Weights of a small GPT-style language model, trained from scratch on English Wikipedia.
Size: 11 layers, width 512, 8 heads of 64, MLP 2048 GeGLU, 62.5M parameters.
Training: a variant of Adam for these matrices, 1047M tokens, 3994 steps.
MLP neurons of a small language model. Each row is named by its layer, matrix (gate and up: input weights) and neuron, and shows model dimensions 272-399. Each number is 200 + 40 x the weight over its row's rms, rounded and kept within 0 to 999. A neuron's up and down rows have the sign that makes its largest values positive.
After each neuron's rows, "fires on" lists the tokens most often at its 100 highest values on Wikipedia text that the model never trained on.

L6.gate132,147,195,245,160,246,218,182,169,189,218,156,197,168,200,165,191,228,340,138,190,253,157,205,177,231,225,238,202,290,262,163,216,202,191,196,219,127,250,118,191,207,243,112,173,155,256,252,173,255,188,195,133,202,216,139,157,213,262,220,178,143,227,170,234,194,180,181,222,246,202,227,193,180,233,292,184,237,191,250,227,268,233,129,234,178,281,260,200,183,145,169,167,244,162,162,162,229,187,237,173,194,242,226,170,238,177,264,222,166,176,228,202,231,282,265,196,197,212,196,213,138,186,241,216,211,210,215,204
L6.up132,177,169,241,183,263,188,194,159,192,197,216,182,169,248,173,186,172,229,266,159,230,210,180,198,103,193,179,213,199,215,189,164,237,142,174,203,171,154,163,205,165,181,221,174,133,262,148,54,224,130,199,315,242,180,241,162,199,188,158,175,218,323,238,242,170,151,149,243,209,221,197,214,167,254,218,239,241,231,162,205,149,218,216,168,205,212,191,181,208,190,178,224,116,183,150,186,231,163,178,186,202,204,203,207,224,191,250,176,226,187,222,172,196,209,197,175,183,178,213,171,176,212,180,207,197,177,206,189
fires on: "T", " S", "t", " Information", " control"

L7.gate247,203,159,230,216,217,221,158,186,169,116,206,133,199,217,192,160,206,191,162,169,217,151,171,182,248,120,225,169,237,185,153,177,219,212,213,145,220,171,229,175,260,214,175,219,224,158,234,205,30,169,223,179,224,281,223,125,223,260,211,208,163,154,223,263,201,273,166,205,205,183,200,204,290,151,209,238,196,151,177,177,173,216,168,233,224,175,271,190,146,189,152,219,202,174,240,213,156,131,228,218,241,248,127,288,251,237,177,154,197,192,270,243,191,167,220,195,187,263,272,211,157,248,215,160,149,194,135,218
L7.up247,248,169,228,137,205,188,173,137,182,173,188,176,178,183,183,211,183,147,200,141,232,170,180,204,154,251,150,324,273,182,219,248,130,183,154,216,163,175,205,205,205,257,193,207,186,139,208,223,226,202,290,156,199,150,152,192,193,217,172,223,161,149,161,202,171,282,177,203,173,224,196,217,189,201,167,210,163,242,205,176,245,237,229,164,213,164,198,241,226,162,166,150,202,260,182,216,222,231,198,224,230,210,175,196,131,193,225,244,196,204,260,250,207,238,246,159,177,191,262,223,160,202,116,163,177,237,219,185
fires on: ".", " 2017.", " 2019.", " 2018."

L6.gate391,258,222,175,232,222,294,203,233,174,177,230,250,262,204,194,220,205,160,240,260,301,220,167,176,246,235,238,188,254,260,242,235,253,187,243,125,244,233,203,116,229,222,142,167,196,208,90,201,224,184,145,266,158,182,241,206,142,225,186,133,197,160,253,159,262,115,249,195,191,242,144,216,267,183,154,263,237,161,143,172,145,249,265,196,198,241,190,183,115,122,168,236,220,123,152,223,125,252,121,175,173,206,221,129,215,178,191,136,254,195,126,193,205,201,224,223,222,248,176,100,163,267,232,183,236,247,182,216
L6.up391,192,172,286,210,233,169,186,201,143,198,228,212,197,163,229,185,195,248,193,219,173,148,207,265,183,271,194,241,228,151,213,219,223,251,238,136,175,136,174,186,128,227,171,274,200,293,200,249,231,203,209,217,144,156,264,162,254,167,236,211,193,274,139,266,164,187,237,212,202,166,223,261,299,275,240,121,206,234,212,188,225,190,174,221,192,221,158,131,227,203,145,148,257,204,151,157,185,277,209,234,174,187,185,236,191,232,172,223,218,221,125,204,228,237,269,242,203,212,169,245,200,224,239,206,192,217,220,252
fires on: ",", "."

L7.gate1845,114,184,195,159,215,211,190,215,216,159,316,253,209,254,203,140,195,224,162,181,237,297,241,249,155,228,197,159,207,215,134,219,185,143,194,178,188,152,173,234,189,223,182,234,207,149,280,189,187,200,282,134,182,273,222,205,230,206,159,212,229,233,173,166,266,251,157,213,242,233,212,264,167,143,236,182,245,241,221,279,167,284,181,203,228,238,274,185,221,229,239,211,237,202,218,219,226,172,174,267,163,203,246,211,233,231,208,203,244,189,190,220,237,89,153,181,173,271,186,180,199,173,209,196,184,234,189,218
L7.up1845,229,269,151,156,199,205,180,213,258,210,231,237,294,232,235,144,142,212,119,156,149,235,138,261,108,257,202,201,205,178,238,174,242,168,188,206,234,218,137,220,157,278,209,198,153,210,244,193,171,274,158,156,241,215,189,135,244,194,137,286,215,124,156,218,254,204,247,230,212,198,193,246,222,188,122,244,277,204,262,183,205,165,223,178,189,262,186,190,207,205,201,181,154,234,182,103,215,185,204,154,192,235,202,243,133,150,190,198,146,198,246,168,178,155,211,205,176,157,259,153,212,157,217,172,182,170,205,157
fires on: " \"", " of", ".", " Team", " MS"

L6.gate1859,196,218,281,276,222,185,257,219,190,210,183,256,203,174,190,181,166,164,194,124,168,235,279,193,181,220,227,196,240,204,236,123,246,145,233,248,170,124,224,233,206,244,220,224,176,170,248,200,129,205,263,217,258,222,93,112,185,242,203,256,188,323,239,153,188,157,221,228,228,201,242,177,178,234,219,212,263,210,210,166,192,199,162,214,124,166,221,220,109,200,131,222,146,164,194,233,269,219,228,265,200,164,226,214,248,140,171,266,172,201,181,190,202,223,186,211,171,144,181,258,101,204,210,187,207,171,194,206
L6.up1859,252,238,264,266,247,187,185,207,178,232,150,259,240,169,230,244,260,201,158,218,209,338,201,216,228,220,121,164,205,200,263,157,152,183,225,214,233,145,250,133,203,211,308,208,182,190,256,190,233,220,197,230,142,164,140,225,204,245,240,212,186,253,170,90,124,175,211,209,135,220,230,165,137,188,216,270,228,206,183,258,238,139,258,121,200,136,222,195,189,266,154,179,172,234,255,215,211,165,203,180,174,197,207,287,90,156,187,142,152,191,153,199,227,243,178,219,195,190,211,239,134,158,180,195,231,255,202,216
fires on: ",", " (", " |", " in", " old"

L6.gate677,212,160,281,197,125,240,240,146,216,151,194,159,191,200,225,204,216,216,247,140,282,100,183,223,149,203,166,232,284,212,179,227,220,132,260,207,240,190,206,116,239,165,234,195,249,158,176,128,176,165,252,231,123,275,180,122,149,202,141,172,183,140,188,206,199,256,161,218,222,148,203,259,205,175,154,224,237,168,211,193,183,176,175,213,249,232,259,236,209,168,242,232,214,226,197,241,177,133,179,224,166,229,167,268,264,148,147,190,248,201,158,186,257,182,181,171,207,228,228,176,131,185,146,170,283,211,193,171
L6.up677,209,75,177,143,218,214,149,193,238,167,236,155,269,195,214,194,189,113,255,219,308,173,267,237,227,225,265,166,273,213,240,188,141,179,203,190,169,186,218,125,256,248,154,252,181,180,242,132,171,154,257,121,206,191,166,185,231,248,215,226,154,232,277,213,173,254,206,249,173,242,145,173,253,237,187,191,172,171,251,265,220,203,123,241,177,188,211,230,195,109,242,172,182,295,240,225,176,172,174,185,148,227,171,173,188,223,155,225,221,206,227,210,217,186,210,201,144,256,302,241,163,167,154,151,249,186,198,279
fires on: ".", "\"."

L6.gate970,73,182,201,153,147,205,248,175,181,250,203,130,146,206,186,197,201,120,120,223,176,251,242,225,200,159,206,168,242,253,229,193,312,221,207,212,189,172,185,238,215,181,174,201,125,264,256,284,196,176,158,193,179,212,205,236,244,229,139,255,183,235,93,253,199,165,265,215,138,187,185,160,283,194,214,276,226,174,193,184,178,211,145,147,233,193,207,183,218,186,223,205,206,181,243,210,201,176,169,146,127,183,133,204,190,197,195,203,129,155,222,171,206,198,141,178,171,183,182,216,214,210,289,177,173,252,178,191
L6.up970,122,172,197,219,297,130,222,246,184,211,180,178,173,148,159,219,164,206,180,162,168,148,235,162,235,102,170,157,184,209,289,210,187,194,149,197,217,231,180,245,196,185,205,187,286,251,212,213,223,151,174,153,201,199,175,197,141,192,178,201,150,201,248,234,190,224,95,144,229,175,186,141,190,167,167,213,271,252,171,158,200,225,166,141,197,273,214,212,192,174,140,184,238,143,240,210,196,287,220,255,185,160,153,259,138,155,160,179,143,172,220,163,201,196,233,219,233,296,222,221,172,207,171,221,200,192,249,191
fires on: "-"

L7.gate90,181,239,151,204,195,188,188,125,178,201,241,140,188,172,194,234,219,236,160,171,192,194,173,192,173,242,226,154,235,165,202,230,211,148,183,204,157,161,164,193,223,226,197,157,115,174,201,113,208,156,159,211,250,301,229,120,196,247,138,233,185,151,234,125,173,181,215,252,201,220,140,177,208,204,136,233,166,163,205,223,278,225,195,245,197,179,149,191,203,235,196,238,175,182,169,226,204,222,214,158,214,222,226,215,183,225,251,222,237,145,213,212,206,179,87,275,216,274,232,103,196,98,159,133,237,152,206,218
L7.up90,209,266,192,235,241,220,186,204,133,228,214,222,196,204,200,183,262,237,237,252,194,248,209,266,136,205,211,194,159,203,181,215,162,226,190,144,144,139,173,148,261,212,220,189,182,206,214,97,237,177,209,145,146,240,164,205,207,206,149,129,162,152,272,196,320,238,241,232,271,265,192,166,171,190,190,176,245,237,274,133,207,154,200,179,242,200,181,249,172,220,228,200,118,169,216,190,186,176,254,188,186,203,273,253,213,196,214,239,238,228,216,262,187,179,144,249,140,183,262,225,198,204,130,143,157,169,210,179
fires on: " of", " in", " the", " from", " to", "in"

L6.gate1346,243,177,191,116,150,247,178,187,314,221,197,169,172,208,245,150,121,164,232,274,219,163,159,177,160,213,235,184,167,160,169,131,214,210,231,166,266,212,208,173,208,180,169,178,166,194,175,160,211,114,174,178,240,146,194,169,252,184,218,174,215,207,225,184,241,250,142,204,101,231,226,174,224,197,185,265,119,205,137,182,75,161,162,226,175,202,114,145,178,157,247,208,215,198,208,271,218,273,187,170,209,215,220,177,249,174,186,246,202,195,202,294,173,170,231,184,178,243,229,165,260,236,210,150,153,163,180,242
L6.up1346,167,224,110,201,169,204,207,231,284,231,206,147,205,121,165,170,183,247,176,193,154,222,133,175,204,169,232,235,118,228,203,242,99,217,170,137,191,257,164,131,213,241,235,126,193,94,189,181,224,168,153,265,216,156,255,157,245,193,187,180,230,163,237,248,248,235,295,222,236,240,142,221,185,185,161,105,223,206,249,228,240,230,232,178,164,156,177,177,306,126,237,195,172,182,165,158,165,137,205,199,272,187,152,199,158,184,177,182,209,231,164,153,193,196,204,220,254,249,188,128,130,177,163,195,203,164,186,281
fires on: "\n"

L6.gate1625,252,183,210,121,121,213,213,153,281,189,196,155,196,256,167,177,105,212,176,258,214,156,298,275,191,166,204,317,123,214,187,198,207,264,177,142,184,148,170,180,208,173,241,245,127,196,191,185,171,185,204,146,145,221,236,196,261,155,252,199,183,170,162,178,217,204,245,214,149,162,241,186,238,125,162,253,203,227,185,135,197,203,177,196,194,231,203,221,166,239,241,186,261,210,176,203,213,208,130,138,226,190,139,211,133,158,156,250,189,205,161,221,182,230,205,248,225,327,188,105,202,256,210,178,158,226,238,179
L6.up1625,154,191,176,180,205,161,65,198,268,168,232,167,244,214,173,154,191,272,217,247,253,178,178,166,203,103,172,212,183,227,187,220,139,208,144,219,169,215,237,182,181,132,208,252,185,242,183,227,161,169,152,177,230,211,207,206,188,165,209,226,226,238,218,238,178,95,190,229,220,174,122,206,194,199,199,167,247,228,164,204,174,144,194,111,205,145,142,140,204,180,254,278,204,243,236,258,264,187,208,167,202,187,204,217,205,246,196,237,259,237,176,176,153,218,172,223,212,213,246,205,184,250,123,198,206,214,234,119
fires on: "==", "\n"

L7.gate1915,119,235,164,224,280,197,268,281,202,111,170,215,209,217,175,212,207,201,185,134,167,145,223,227,276,203,192,119,234,244,209,229,196,151,204,182,220,141,227,182,166,198,131,82,186,253,224,108,160,248,212,241,217,145,139,214,177,148,177,169,214,211,197,239,205,136,250,192,193,175,205,150,235,173,262,152,198,176,229,148,208,195,195,180,186,226,206,174,204,198,249,164,204,216,186,186,222,199,260,145,200,204,184,154,228,173,199,248,218,157,221,166,213,222,179,183,207,192,199,213,253,144,161,163,263,202,168,221
L7.up1915,189,252,273,319,176,203,140,185,146,136,161,228,207,243,229,189,174,202,267,238,234,218,212,227,152,204,225,222,224,230,190,193,323,233,220,271,199,208,243,245,208,219,223,185,170,195,211,193,193,193,278,216,298,176,239,165,191,242,194,201,132,236,209,180,204,215,151,225,209,245,245,203,169,217,182,213,200,189,129,184,194,206,200,222,222,152,250,207,159,154,253,186,257,215,215,220,184,166,183,216,200,146,226,159,224,223,191,139,241,132,119,217,208,174,201,226,226,152,187,240,123,290,256,216,273,210,200,184
fires on: " ", " S", "s"

L6.gate1914,114,201,272,181,299,209,209,238,257,226,153,148,205,199,192,202,150,184,140,176,199,197,157,139,184,202,170,143,169,219,235,175,262,83,110,217,179,204,255,117,240,216,225,174,194,310,269,194,153,212,178,179,204,182,180,222,118,236,185,161,150,161,190,170,237,225,255,175,201,173,217,233,221,188,210,242,200,154,156,246,236,153,136,158,245,211,189,159,147,140,240,201,207,210,194,307,284,236,141,192,151,260,226,107,146,117,185,188,164,194,180,202,134,203,168,233,207,211,241,172,158,230,206,206,186,199,239,208
L6.up1914,225,205,154,190,192,215,248,235,224,219,163,140,164,204,153,185,147,179,237,202,131,220,261,214,216,128,229,264,239,242,228,193,207,250,175,160,214,238,171,149,244,152,98,172,269,199,172,214,205,180,201,255,233,218,179,233,236,182,190,150,183,142,151,190,165,152,167,145,245,194,264,161,232,226,184,162,226,239,136,275,165,167,194,230,162,228,136,234,221,200,241,301,212,185,136,123,249,218,178,247,277,242,224,195,236,150,189,231,165,245,167,228,193,207,117,208,183,251,153,215,173,296,202,259,135,153,141,149
fires on: "-", " ", " that", "/", "ve"

L7.gate611,217,172,273,180,273,169,160,132,218,147,202,175,174,255,147,207,97,170,219,256,247,74,250,207,237,221,285,196,258,129,224,163,233,266,210,177,157,232,248,156,297,181,163,132,198,222,154,159,110,225,245,219,195,223,243,235,204,177,196,219,160,184,174,210,205,281,181,336,106,141,178,189,264,235,182,153,187,150,184,219,200,193,145,187,153,187,219,160,201,222,254,249,182,218,280,175,163,207,118,219,215,181,160,194,202,254,196,212,166,201,206,228,209,182,244,195,177,193,202,183,174,250,194,189,152,197,129,163
L7.up611,211,251,246,252,212,309,181,206,173,178,102,174,207,163,249,185,245,171,223,178,219,166,224,150,227,209,247,272,243,272,192,208,277,179,157,216,236,285,259,131,224,200,259,178,247,142,161,107,225,254,268,245,213,179,224,255,232,192,179,180,171,221,183,243,242,175,191,191,198,214,169,250,202,156,209,219,185,246,230,194,195,208,252,288,197,235,169,245,166,196,263,191,177,179,162,187,135,202,155,163,216,105,168,197,202,254,164,206,214,222,226,134,236,167,184,207,264,225,177,204,194,256,257,205,259,201,204,230
fires on: ".", ").", " "

L7.gate586,154,183,273,192,230,282,232,153,190,195,159,205,262,133,207,196,226,162,226,199,136,209,290,189,240,167,199,212,176,129,275,279,292,148,194,172,196,231,289,166,204,180,182,141,161,215,262,160,225,162,288,192,170,172,186,208,181,285,129,146,170,170,79,276,214,173,169,187,275,198,234,211,252,243,239,183,197,184,190,245,171,205,145,180,159,274,214,281,216,254,221,175,200,136,216,219,179,273,243,110,185,206,260,223,163,177,208,242,172,227,231,146,250,232,235,204,160,214,169,205,264,227,158,163,196,189,157,180
L7.up586,208,190,344,270,242,251,170,161,239,135,224,210,204,232,263,291,208,185,129,202,191,189,140,301,197,120,216,305,210,204,227,179,241,207,177,231,173,179,167,199,198,203,210,215,199,200,245,117,173,154,231,154,136,183,180,262,247,204,197,147,241,193,122,182,193,233,165,171,198,245,272,210,172,201,214,236,199,136,248,202,166,267,166,203,205,150,162,202,215,178,169,198,203,128,259,122,187,181,183,220,155,215,239,176,159,164,171,281,207,211,217,161,155,158,194,211,208,237,224,137,299,225,263,211,204,171,114,141
fires on: "s", " M", "a", "M", " S", " 5"

L7.gate120,164,109,185,208,125,226,230,224,149,235,335,205,162,158,173,173,197,226,194,188,181,254,139,234,166,209,276,175,223,173,229,229,198,188,267,221,204,188,205,161,272,144,237,155,217,234,140,258,217,125,204,222,149,211,251,253,271,193,198,247,273,188,126,223,200,244,131,225,174,242,191,187,172,184,232,189,199,260,160,196,190,237,176,232,195,251,162,209,155,219,178,193,102,173,192,216,227,251,234,109,174,198,199,216,203,149,194,316,211,182,225,211,195,205,162,152,245,227,252,256,196,195,199,198,249,210,185,131
L7.up120,192,174,184,184,292,252,202,128,155,176,252,244,188,152,135,168,265,214,202,130,269,183,209,203,148,203,189,153,197,109,230,162,211,160,228,165,231,222,248,227,159,183,159,201,224,161,188,192,231,239,190,218,187,263,206,166,179,198,175,148,174,222,258,274,263,248,209,294,288,132,248,213,189,158,191,235,206,196,260,248,181,199,170,165,203,212,186,186,142,134,202,236,174,136,187,148,213,161,277,174,238,214,223,207,186,218,147,194,268,181,149,208,221,145,232,168,222,228,117,165,316,162,159,230,199,154,139,202
fires on: " in", " of", " large", "y", " new", " across"

L7.gate1016,238,199,222,234,142,228,207,137,153,161,271,184,228,188,161,208,177,195,164,191,210,210,209,172,171,196,216,211,269,237,168,198,185,184,200,195,170,147,218,235,238,250,226,186,203,207,211,234,127,215,161,275,175,162,105,127,223,243,170,236,181,157,93,127,176,197,225,201,175,224,166,122,206,179,204,177,172,211,196,255,201,212,163,190,292,102,260,213,188,236,269,107,181,207,255,206,110,231,164,239,122,192,143,158,200,115,203,202,189,201,246,204,170,230,159,251,207,185,260,211,197,175,155,219,255,159,206,215
L7.up1016,289,187,243,209,193,222,189,181,127,192,197,206,238,242,125,262,211,234,147,305,216,208,225,142,222,188,202,274,185,175,254,232,144,151,208,230,104,157,238,223,224,199,229,194,191,267,302,214,208,180,164,195,135,149,74,248,187,234,172,123,167,251,121,163,233,213,190,156,181,233,158,196,181,223,203,195,225,188,223,212,237,262,220,157,195,196,171,274,229,235,217,199,146,240,178,197,203,218,152,212,86,256,184,221,139,199,155,161,208,238,253,167,211,195,134,209,240,187,229,214,147,86,198,218,189,218,194,210
fires on: ",", " |", " =", " (", " was", " –"

L7.gate529,169,222,191,228,122,203,252,211,184,256,177,199,232,220,238,149,226,208,132,165,131,237,210,186,138,169,198,138,264,217,214,79,239,196,195,212,126,216,192,80,220,327,209,188,161,181,214,181,186,186,212,258,201,204,187,226,200,236,169,206,180,294,109,123,243,190,209,266,133,216,196,172,240,155,178,232,203,207,182,181,176,228,183,238,283,218,173,238,223,189,239,200,207,147,250,165,144,146,216,264,193,262,198,212,169,241,166,188,255,155,184,111,146,230,251,239,200,245,199,201,149,324,249,109,216,173,84,206
L7.up529,246,157,167,195,254,152,129,163,195,170,196,230,186,188,123,132,195,211,242,162,163,251,211,137,178,201,222,229,199,216,188,162,146,148,148,204,185,182,210,174,185,241,179,162,180,208,174,237,212,231,183,237,227,185,221,244,181,179,157,240,204,205,190,210,158,247,182,181,228,164,220,181,180,270,283,200,240,146,192,253,266,180,169,162,269,173,187,216,276,175,135,242,251,218,188,182,214,227,248,290,128,255,172,225,224,138,219,219,125,213,163,170,213,203,183,141,237,251,212,297,187,188,231,212,207,200,210,227
fires on: " and", "-", " or", "/"

L7.gate894,213,163,258,158,164,209,123,213,251,153,178,251,253,148,252,229,170,205,193,203,226,173,146,202,219,227,195,229,191,229,258,230,245,170,175,194,217,186,189,130,270,188,219,193,188,193,275,322,269,283,260,218,175,194,159,225,156,186,123,200,203,257,147,187,158,212,120,227,204,151,182,215,130,204,185,188,247,146,178,270,136,233,119,228,153,238,210,224,203,227,210,253,177,212,161,250,193,203,106,187,159,246,105,196,150,157,187,264,173,163,160,173,218,172,210,164,276,141,223,244,219,165,273,232,198,186,210,182
L7.up894,206,160,212,228,238,171,193,257,214,202,267,218,289,248,197,197,178,138,131,216,209,225,197,223,197,157,292,244,206,197,194,255,263,177,168,160,225,191,223,134,152,220,189,249,235,130,187,165,214,242,260,148,154,182,190,247,234,230,187,251,250,248,177,175,179,206,180,240,248,159,211,175,228,134,174,333,192,201,186,193,203,181,169,200,177,195,131,228,191,144,177,273,256,243,169,203,211,185,187,116,222,225,178,142,240,193,182,207,229,155,213,184,255,156,140,206,136,172,272,190,229,169,235,190,174,219,285,246
fires on: " the", "s", ".", "'", " his", " their"

L7.gate1607,178,195,249,214,139,184,238,156,246,194,170,92,159,191,183,218,182,244,236,314,258,288,222,209,208,201,189,186,178,251,204,177,189,172,188,248,234,260,230,189,225,239,210,185,222,214,166,171,238,264,192,166,211,253,207,108,200,172,173,222,169,213,166,215,216,146,225,213,190,171,223,204,184,202,226,273,167,177,208,167,118,274,251,149,274,185,157,250,251,134,218,217,221,203,221,163,260,180,262,219,143,176,228,196,280,192,148,181,193,206,135,168,164,158,222,188,209,156,142,181,182,212,221,173,149,221,148,156
L7.up1607,246,152,165,206,133,170,146,158,144,251,251,172,182,233,145,161,213,177,220,213,157,158,210,189,167,220,91,142,231,221,287,221,191,267,173,107,180,221,194,200,229,112,207,122,241,198,229,244,230,172,183,244,150,209,205,100,169,176,164,208,116,230,170,188,259,209,198,189,202,200,184,195,233,185,220,153,169,249,247,174,217,228,179,169,128,269,242,260,152,145,234,197,249,273,241,214,141,276,238,257,281,206,214,237,239,181,209,201,269,147,183,103,288,235,215,193,205,175,270,225,170,202,248,193,167,232,209,206
fires on: "-", " and", " or", " ×"

L6.gate1458,223,210,162,195,217,250,249,121,185,301,222,235,220,227,197,231,192,231,231,234,182,248,159,104,161,215,195,220,175,189,160,233,213,176,256,254,227,188,222,218,239,155,191,260,183,161,204,210,189,105,102,166,234,275,155,225,146,288,249,195,173,186,165,191,208,174,206,214,182,180,219,217,193,205,227,241,192,144,145,206,221,208,183,151,247,234,220,210,130,184,166,169,132,192,234,244,146,170,231,150,225,146,263,246,159,179,148,206,235,165,199,267,201,206,169,198,204,190,202,160,279,198,175,212,214,183,184,196
L6.up1458,233,251,229,214,190,226,215,156,191,242,171,230,106,167,171,154,173,211,242,175,192,223,175,134,199,117,180,170,240,215,186,189,193,135,176,240,229,256,246,203,202,175,206,104,232,201,148,241,159,185,172,156,182,144,257,215,108,207,224,229,241,208,207,210,240,245,219,252,225,215,302,175,165,226,196,185,199,161,250,247,227,183,239,167,190,177,243,163,226,238,212,224,197,289,229,112,184,231,203,157,244,153,268,238,230,197,172,193,139,178,128,153,147,139,226,251,198,214,203,173,200,194,176,143,297,193,138,239
fires on: " of", " in", ":", " to", " for", " with"

L7.gate553,196,197,220,243,212,181,150,262,171,204,204,257,178,205,150,117,216,163,238,252,231,198,208,222,201,218,163,120,218,194,184,241,301,167,210,223,218,215,213,277,222,162,125,139,147,177,176,211,164,230,194,202,142,303,172,221,155,212,215,219,204,105,193,203,242,144,199,227,180,223,177,204,242,208,178,208,194,150,138,229,171,159,139,178,209,162,189,231,188,163,183,232,211,264,186,176,169,170,105,229,207,171,173,162,273,195,193,139,178,229,180,156,187,153,200,200,156,223,206,173,105,230,222,203,179,171,194,242
L7.up553,208,208,206,221,169,162,169,233,160,246,208,257,211,185,265,194,150,195,208,237,210,232,247,152,194,173,245,206,232,145,319,221,165,197,261,160,208,197,171,192,189,201,234,172,179,247,211,224,154,219,249,171,134,162,117,161,219,260,258,212,200,175,224,273,188,202,243,179,174,176,174,167,164,254,241,159,269,170,185,175,229,268,223,224,242,122,172,296,230,169,237,186,251,231,181,194,161,150,172,252,240,228,217,127,234,225,189,135,181,208,174,193,141,177,308,180,160,242,189,224,282,205,249,175,205,162,174,242
fires on: " is", ",", " are", " was"

L6.gate148,242,230,214,158,221,299,239,175,257,187,248,161,127,180,132,213,132,163,211,268,223,205,242,198,200,164,155,217,238,180,222,192,259,101,242,237,249,139,253,195,201,159,170,267,222,188,232,263,152,155,282,191,288,245,186,163,211,192,233,206,198,265,168,153,225,202,190,212,199,135,197,251,198,194,254,253,227,213,115,120,208,183,241,153,244,176,236,98,161,133,220,213,179,184,267,186,223,169,179,124,145,263,107,227,141,117,202,199,162,197,183,233,128,207,185,251,247,213,235,192,179,244,171,158,140,236,209,247
L6.up148,198,249,220,247,218,156,136,198,229,229,198,167,220,154,251,217,132,224,87,201,216,252,227,223,159,166,198,216,137,202,176,148,169,127,217,226,166,247,209,167,217,192,238,167,203,202,210,124,187,137,164,168,198,191,196,154,210,178,224,156,171,233,268,163,157,184,190,181,244,315,170,174,218,159,177,249,247,227,236,185,222,195,231,243,211,171,247,147,167,217,192,271,244,253,226,266,257,181,214,220,180,218,236,174,159,165,129,198,240,252,238,298,245,233,225,241,229,237,247,237,199,208,159,192,185,218,247,242
fires on: ",", " (", "),"

L6.gate1271,211,191,230,221,255,195,181,136,203,209,205,232,136,127,179,162,182,167,233,228,162,185,182,236,208,184,200,219,240,193,175,209,251,147,198,116,193,212,296,216,145,269,134,180,112,249,182,233,252,140,136,180,167,218,197,184,207,234,207,141,205,257,176,226,231,223,240,206,183,269,220,188,174,246,168,193,143,165,266,186,226,212,143,147,195,164,178,220,225,261,161,241,197,156,182,147,236,209,191,167,247,250,173,168,164,184,182,252,205,170,238,234,260,201,163,286,278,206,228,209,99,157,193,211,264,206,141,159
L6.up1271,219,189,253,219,178,253,148,210,165,209,193,168,150,195,267,213,145,186,172,201,175,224,244,229,239,167,211,164,224,226,226,149,202,175,174,251,211,149,258,283,260,211,214,200,149,194,159,98,215,186,187,200,227,234,188,208,210,240,177,219,161,258,346,187,216,147,271,210,227,265,241,194,157,206,163,188,334,173,189,210,242,109,202,139,164,201,175,152,153,235,279,178,173,141,247,205,168,158,204,238,226,187,225,230,193,179,200,147,288,179,233,210,254,150,177,227,183,209,194,233,220,256,155,181,242,220,172,156
fires on: " and", "s", "o", "m", "u", " Gas"

L6.gate1320,171,100,275,228,190,217,235,146,167,159,245,176,207,236,198,173,195,193,173,192,349,146,203,203,241,186,280,198,245,190,153,145,171,182,186,187,245,224,219,165,254,228,263,157,169,207,162,168,155,203,119,189,142,266,119,162,298,251,193,197,200,262,228,163,197,259,218,146,170,240,223,201,234,168,221,164,272,203,148,197,260,229,171,223,199,247,219,228,252,182,227,197,185,187,205,243,144,273,201,214,185,188,181,223,125,198,191,187,232,219,185,160,207,235,185,124,199,245,207,309,150,231,195,237,136,175,203,210
L6.up1320,174,204,228,264,193,297,240,211,152,142,230,240,202,201,207,224,190,198,187,102,257,147,163,185,255,204,184,230,232,203,235,203,193,175,202,205,202,247,173,117,165,233,227,223,219,201,126,174,230,274,265,161,166,221,249,250,238,156,141,232,214,212,190,149,210,185,170,189,133,192,197,223,214,183,134,206,162,173,257,182,243,279,181,209,212,176,175,122,222,180,241,224,216,219,165,191,189,162,237,262,164,170,150,138,191,244,226,156,215,220,149,253,245,232,139,282,176,245,237,176,168,141,153,187,224,195,235,240
fires on: ";", "\",", " by", "\"", ",", "\"."

L6.gate619,186,205,147,171,136,211,200,194,221,168,205,160,218,239,175,173,151,224,176,190,227,228,102,235,215,269,188,161,280,213,217,184,163,148,190,245,198,156,147,204,180,199,128,191,160,216,180,211,187,164,177,258,178,257,237,180,171,245,118,182,165,248,178,213,239,180,225,209,218,148,179,221,138,202,228,187,245,183,244,224,204,186,201,233,159,269,248,202,257,210,213,168,201,213,272,213,199,253,223,182,166,160,135,182,175,150,133,199,176,203,95,170,119,209,168,205,155,226,236,151,268,146,289,152,167,188,197,212
L6.up619,212,284,174,221,239,294,180,259,226,231,254,226,196,119,194,211,160,158,250,199,202,228,100,263,116,208,143,192,175,179,189,292,150,182,278,229,169,174,163,211,221,196,198,242,228,238,216,233,183,225,144,248,188,234,206,185,137,183,167,231,263,177,216,171,257,220,240,206,255,184,233,225,185,204,225,182,150,232,184,208,214,256,228,250,254,203,181,157,173,173,264,217,195,165,162,197,242,156,204,212,179,189,229,246,259,181,171,118,142,204,189,190,179,249,231,212,164,158,185,131,205,141,179,208,188,168,230,220
fires on: " of", " \""